From a checkpoint of a small transformer trained on Wikipedia.
Size: 15 layers, width 192, 2 heads of 96, MLP 384 ReGLU, vocabulary 1537, 5.9M parameters.
Training: a variant of Muon for these matrices, 9032 steps.
MLP neurons of a small language model. Each row is named by its layer, matrix (gate and up: input weights; down: output weights) and neuron, and shows model dimensions 0-191. Each number is 128 + 32 x the weight over its row's rms, rounded and kept within 0 to 255. Numbers have three digits each. A neuron's up and down rows have the sign that makes its largest values positive.
After each neuron's rows, "fires on" lists the tokens most often at its 100 highest values on Wikipedia text that the model never trained on.

L10.gate48:112121146097104117172093092142052100148143096153080094183123156190146199109086148132137159131126153079123118137139182104149174149074175101114114167077149111100210145091118182069116163141162136147157136108152057143178101119130086157148147111101141145124133088170145088173173168175093168134081108092151080130143082159121182114097149111067147147117145108092101193131131123153126058173105146118132150129112171115150132094123110166136144127148120109122128117140166122120150137071103149140154136129080114072106137144058209089157133115128125142155056117135095165101155065077121143081
L10.up48:135190126062107079165093115112128078174140121119134120141149111140137177128134127148069138120109113208224151136105162077157150066104177101206181105114124132166108164137141128124120167127180206136113165133175150090131125147085113171084086090114142087136140119120109148132085085210159092115129156124089160112127100203182130096123121129169126153098156089115142124109153156084145115161091095064134108149136071114109107119100128107135130116162163121164111117092097118178102149166081116105165150139103129098145099186174155141131111181082118106113177152137132148064106052122121112092
L10.down48:204215111112115126135138116062060165192135089136136133114128106128180125084177128139144155091154098128117144116107155152172155121146137125150173104136080175096177121095117122168091121090041186137148110100134144129102170137129117127106177137074101125102150140140149133108157144207110141130142127085180131112145070071119148171169136142086132143142155158072094126139060147162152065098125115120133139105122184148160110063122178103124095173178140184138116154102114071133124154125108165121072164131106080116114150151116075143120154168115139207124096086103106107117084102162121059108
fires on: "or", "g", "as", "rit", "el", "cl"

L10.gate120:147161113100199196072148119115125122147111166158139115137078107098164095094186120126162172185099168195120140171132093102096088122134128113073212127139135117147211177151133131068140156119057193180150115139108143145103142095052081108120137106153109144097101171148145154110132077116142147126129073110068162113119110129195124143150105139181097123154155119104119115118110078131128086088092150141194137143135127175137137115080151137135081174130139113082146121101122150129132057132117062119082077125184099115160104192130101141098175118124141084151139100176103108121125090171144127147
L10.up120:130137145109134174121126164154083153160104144125162202095073151064144143129094142090188113162094084166113148077151152061082074094131138128107169119160092120095125149144051136141136155056126129108153096133191115143180054102105148173108092105134182167104127134086108113162164137094157089067106136143080162121120123141076110134065084194193114156117099130118143067110087137157143167122114132103109166127089119130144115120121103143197168149129126156093130140158101197163141082192130154188147092163135183142119108140050111137142104150099118099143162110149139152148133121144150082128
L10.down120:109113148115146101076152101113134182089101161190208102160099116135185076149181130169113156179120087140193157134138125151141116150143158154139114194109098133118115154082161153178068130163106103118058157130084130141133143121114114072138184162189145108078160129155158155106119129136130133107175153144123128112154133127097138087150156073133149073111125139071115161121089105141130148085140115140122194082152108147155168139125069119137154057114106145152112108122126128033145155106108149068107124169136110172187116092175142087052167094076146135115115122141111075072159127092097167083
fires on: "al", "o", "-", " D", "e", "l"

L10.gate24:137087128152090145082199207159200112154093203137060071157123160154095160150143150102147100172141087177139143128083104188151121102109117140169151145123145082117163122117070138094104128134156091094135148140158125162099109055116129132110176075072149156108059087142132143142139156176104088103145119140135120116108091134138148086160065125155131079113128125135113152144107123145138198111111101196107127118111124122101165173163108138145121116167155104125111187107127150131065166162151114190114102147131114123139072101125174184115142106146134043169100198097153072145108073127120125110
L10.up24:231169131129103142137109103101084113115088120119105098149124171122074126150091066109134146148181124156173152129135220153135161088178139153112219107120119063144130165107082185165110159152119190201065133155081082088097090176163060162113124101098130154122156073155096120082119130088147101147136131135072134188065073130131127147089111141110131174148149145155113153100137102114096131078136096209109117177076151096127115127133120091152121127133109116113166100041147165087099135141112123168145165132148131103121122174138123108160127132129147085110137143150129123122141151149158097140
L10.down24:117164111121208065133118121117110103145159160153155117110168121119124151142062110150081114141166128101153045079152078095119082208159093127164119087139154120138117122118203122129190147085105087138188135140079086161157203103101157150164051106122154139125098188136107139141170201125074112136132161132145046152154181127146123130138105134120127120059111104098146093134119157119180089143108159118148113098134135085140153091142103077127120188158135160188131139150125103101136092143090135125098105109181128132108106104167095119128165158121103161125137153108168035183077126131120139130
fires on: "ed", "z", "ris", "es", "or"

L4.gate333:113085134201119156098141116158170165162132088176086089133148150136112142076120187116092150074082156064167114122157154064103122093132153109109160107090150111076231078168180147106174139140126126146116151119151192055092115092146157155105143096109162155152224161160152133098135125135124144129122145169055109186102141158093125137152167161189101160121147123135133158079095098138155151127143141120106147143148127100162137109104139146085104137127107146097112106088148143089078113111120118095131111153051159124133128110163153145121110140056112162127066171199159144092117177128076119115
L4.up333:139122099157105141117118120048136132108132174171149123078180188144108169168125195166103125097112190071135138133120125108120093102175169142180098099118148103034158152139192161112141131168171121069064161098139175177140138126142133081103163169118081156123140112133139146074119174109142144126089110135151100155115117155100157096116110163078099089144115148084117131102088097159082148114092135140119134136114106092139169149105107094142118091099139134135138056169194157086139181148095111099145204118125144125182157199139165128137155148068130142075050119122149155091156125074107120094
L4.down333:152162133147100136095058130086134058128167136132163104143156092128112105113155144139160155174147121127129093171101087086108083103175142115163132142175086111060119145185130103121177156132094136130091121085070101166170142128137139194198105109162187103119102194154092147177145120111119121089103216121115091186128103156138107089100097102149106135101085118152121110078072115162132140056126086158172134096107173092101170084141091163094077097159138087156144131113115123178145176112134099102164166159163158145167113204095145073145175092135153110165096142117131127151138124087154124166
fires on: ")", " cap", " pop", "ulation", "ode", "ous"

L7.gate253:140085132118162073179136143067139126150144145142155135125127099156119125166093117088119131194135177124111142107145079110146102117059138058202087141145139034173097145144105122104082156092113121191104128136129101143130157168160085108092140099147132154093214093129107126151170145084149079118153136150143068118060145139069077148155164145171167084066125148122119157181100146162107154109188127068129093150088136107183146129177111132072152095104113198147142101113139054145142137145137189100140153091118081151109147146089121110109112144182103125085118133161111133146168106118158119112
L7.up253:168165135155139075106155191099123124100106103170158128178156163114158159098062171118100139134094081132113201192038141160151155140168083118143133149148090115128124089142136139101140121105087138118160187141136121131090120110097185121078093102114129127133207148147132124071097116135155063137155112133099078147231116091081104150080159154155190129149188128099155135146061118152059134079155070112115096115087106132125127129069134134102122168091149165103113129123145133142113071098136176124120138139100090083113143155129128137179104112147122116127118104125124213129151136165197115106
L7.down253:139106137086156177144156090154123118113154183046141099148091117154165133132082127118065166141133156095136126185177122095115136143128139122148113140162107102190155123133152074132120133092140087141112195192081133124134095099117036109149108118153131185141184095168131132137078157098157109149175110070123118164144132097042080178098120119125102160123062149123120177173146116173095125139129149143163137186152077110164143179115140086092172095095105131152124161130139050141158121075137213102110149088078108159146126104085136122129155128072112121085171135131100164123140189148119133115
fires on: "b", "ad", "i", "t", "f", "on"

L12.gate357:103193162088136118148106116140097089139103109090136157120154082153152112174141174177060150068152083142073084158077111104172120132194135165127128123088125130073137129155138076106137103088133106154156144097095126106154128114143094150053170122103129096166129153184137118113113128142150104123211139141058123080135200139122129096072170135122139133092084152061111183074184146159088171129126125169088120160112129124150166157151133091149153192094132118174126101070124129195162136156131103164063139121065116154147098154151153122139097131139091112130157114182127138171110108159182107180
L12.up357:125086159132200119067170196097131120116069092107093156144157204136127138140108126085134128137127109146122155099111107128131123190145146108115156129066132127121144092112124129084183118169149143060114138122140115154064172113238133153121153066141109140132125063139103115105134166108087095106157156181094117174166190108188103121144186165145138126155175152098090167177142132127190099168132045122146103132099130108129130136131125137113130137094152205167156139143114106137089146099104090158091128127110088123049112115149101072125075075115129110108138107135129165093077122130158190136
L12.down357:133147080050134151095178061160077152142168140181113079109137127131082100167101079119097229076091166159090088166074138086155147105146151130127155097113112138155089105108160137106164135180154152116111113139105124115063142149104138119166114108114094136169124153163134133100114081143069132128174119044122216160144118078100154120089083161194151194137092157136099140103096134101132148128142100115071124178173141092091157167118120147134132129127109134127149121133125104179151130129176096166133117180128076137144075151106138101160172194127119125108174120129136116110110169180127155068
fires on: "f", " at", " At", " le", "t", " att"

L9.gate223:130082152131136125139137231166095101092163130123113122082116143111107122118093150208143134183108166184180135131135118137115139116136141095081186164161126091155108117138142087155128184071096161150172131083135067063145148136118072135117121088165098191091140157122135136128076168110112133086098167064082171176121179161182113123155056116089105124074167102133130114122191093116152125041115074060156126191130109081183119145134147121079112110113151146151112160124106133107126121174142101128110104164149116102146116084146100142112115137086155124139147175187149131134094139174146104150
L9.up223:126119172077088175100100185139122075175110143088141136140108108144127084122157183141157183161092150114138133136144089093138122085156151161121113110191156157102135117126112098104164133120106120120137057148150119079143184173114049117071111113079163157097129132113134162122139110171153139138095209155106153098076130147156151142155115102129160173109088028107142125113103101125091157122096142091153133111104139136129163084104122140125162125084162129123154140116139101140147087170135072165128161169202133152108093082152121142130130074160178131157108203137117192149088099121157009091
L9.down223:123130128125123121098162123169130181143110079126098139160163125115081069159143120178102111142121158152176121121155103132100146145113133066088143108133169137060078084121130078164191181095118126107120162129092094107149114144130082143143038172091082137107059129110162142149152150115163182095096230098166150138112125174061170168108121103142111108131060119120103169168187104137157146123179115098090116151172122148156119093139137204157156090085125089164130143148111136107196123143123150058115063096110157142142115121180141120121075135106139145110166142115083062173150131147132150126
fires on: "ass", "o", " sign"

L10.gate128:156067123168151190093159191196164111136155128179125148093099168113118084148158122112140190106148184166129114147163109140136110112104155123095114082152096092114200126139134075166154184097142136179126151091135069119160158147163101098155153101098094153122138104088111107160104109125161086147098045077143112101098095105127139132194068112118126156121081150074107108176123161124113136080133165139140167180118129196176068160130174131110122119125149074088099116095068122121112102180128137135062129098141068163174170067125107123083158143135130165171165132131113139125097100134175106125
L10.up128:097149113146133179121178140128103101112160157150100107118150173119164127133126084119145148131135125136092154181140144136159121090135120188071124080136090122138178150054138149053077134069107123229161124134128123114108063069102113141147115116163196118112134105114160129096113107157161093102084113164115109083106156156182137082141079103161137182096185116146162139088150188174112132119124096166092125159080114142159134119170181082123152091131091066147183154114128074156101166134120173150087113160156078144185128119147068146107167152117102116153180151147124152071066107140087096133
L10.down128:095172149144125124204129145184150114075097046124175124177039079170095151101148110123127109089120109216140129133128114192109122151156093113080166137131119113131077125167156131151160085096157163091106099109115192099099093120136125180095102141127163088129177176065112123140109038143130187137137146144155161123100123146139125084131131149092103141191134096115120097197133116098146109126113172106116140115198189107131097158067122160152110092140109126121120154182115184131113110115079156093124156119166133089097101145123150135100143146080140190114124136101158141041150125134123151138
fires on: "o", "an", " life", "ict", "ach", "n"

L8.gate280:146109120141124048155172107122089091089115148171128122091218133132165095151127166138123130142111068148119117141131094169136151107101184098098131152151131118093174165084180087143104218132149161126180115135120137100194099055161140112103118081126167103081105127098140163093129176126153143108104107112085178194191139146142139118101096148139171126162067104119138163162119129042082186141212126081108170135168134114133142122167139093146108109158106175131184124092099102115108147105133149168121137176196096121130115157136131154112126115137140099133091115143068061113133129076090146103
L8.up280:134160164142138125058154073116138157152069118124117123097165094128190175109136128165156145165133125150080133128079063108121126088103121106064126179143122188117180183144079172164084085153132146086094079182113148051115145137124124104154148101159078075096159124126124130092072137131137158127183085081147176128129101147102154124129057176114131122160144088156105094094104137210103182103127083072176110120075081108146146163105178149117155138153091133070160126119132147134166113151125196175141166193154128114148169133137118121090122153145170144114166099097129182126119108137134110102
L8.down280:109140096139122063150119092144122139135124170156133094195175143139101089152161119098082125130111146143136137103140168136070096144153137127147141093107148133060110175143106099150122156149074104160144233113142109149149069093128143110136064181158089093105109081132130119116182140112148123106095184214169119168100114127096059118151144155144138195093169108114135091125182098103179086157083187140089143145189138143105119160143123147164152076072202142124133153141164062112145089097114139130124111075105142137077144141163110148105136099149115104089076207159129098099111136105170142101
fires on: " is", " was", " be", "a", "o", "e"

L9.gate57:081123128101094112126127198089199124052147130113152093159180161133109133132115084132133128093179073112135102049124080125164157128059103225135175078117159120118172172173126135141102152108117154163137181160126174152114187140129129173067138112092091169152108147117140142090150131106128079107105091098155157124161167141150204097138135116123119170158134048125145177151130105167130164104103106116095128115117122154086114146133160148173077127200126136098169117146084155084130148175122077115130154118155149093082131118128152061192151119140050122124123124132124105106086111147129104171
L9.up57:141111155102106163118073117150111128114098074118183099123066117093105196118108139114152070136109144090119092114144094108135144118080112170112139141157196146097112162135118095148119131111146166137107134142165130158110123142140098164104125117165160184107128105082053077150122084189116127191178100167089097108072109145150152184064145118110110103079122110149065087146109104186185093106114171157115170112176127167115091157128156112121060135158136151164185130069164118092150119157177115105122150139116136158144159139143180141190115154139146149102150110133085160197154103122119012126
L9.down57:166118131110114077151127167138076131188106131105097153086166135124097184146175169095101106181142088177111112053101157146123169115159106125126093144173042129119101155097081111173148128125108101169125116108088119122142083166121137156088071117124114116150090179138133117115175187103087151090182138101117153112151118136102111116110123089159168105151119198149054121117164161174148131122057150125133120127103102079123187107098152163179115127157135101163127087120157099183112177163094095097120128181163050154123189075100043130183140158171106177142107134136114105119138122153139145151
fires on: "ig", "as", "ed", "z", "ch"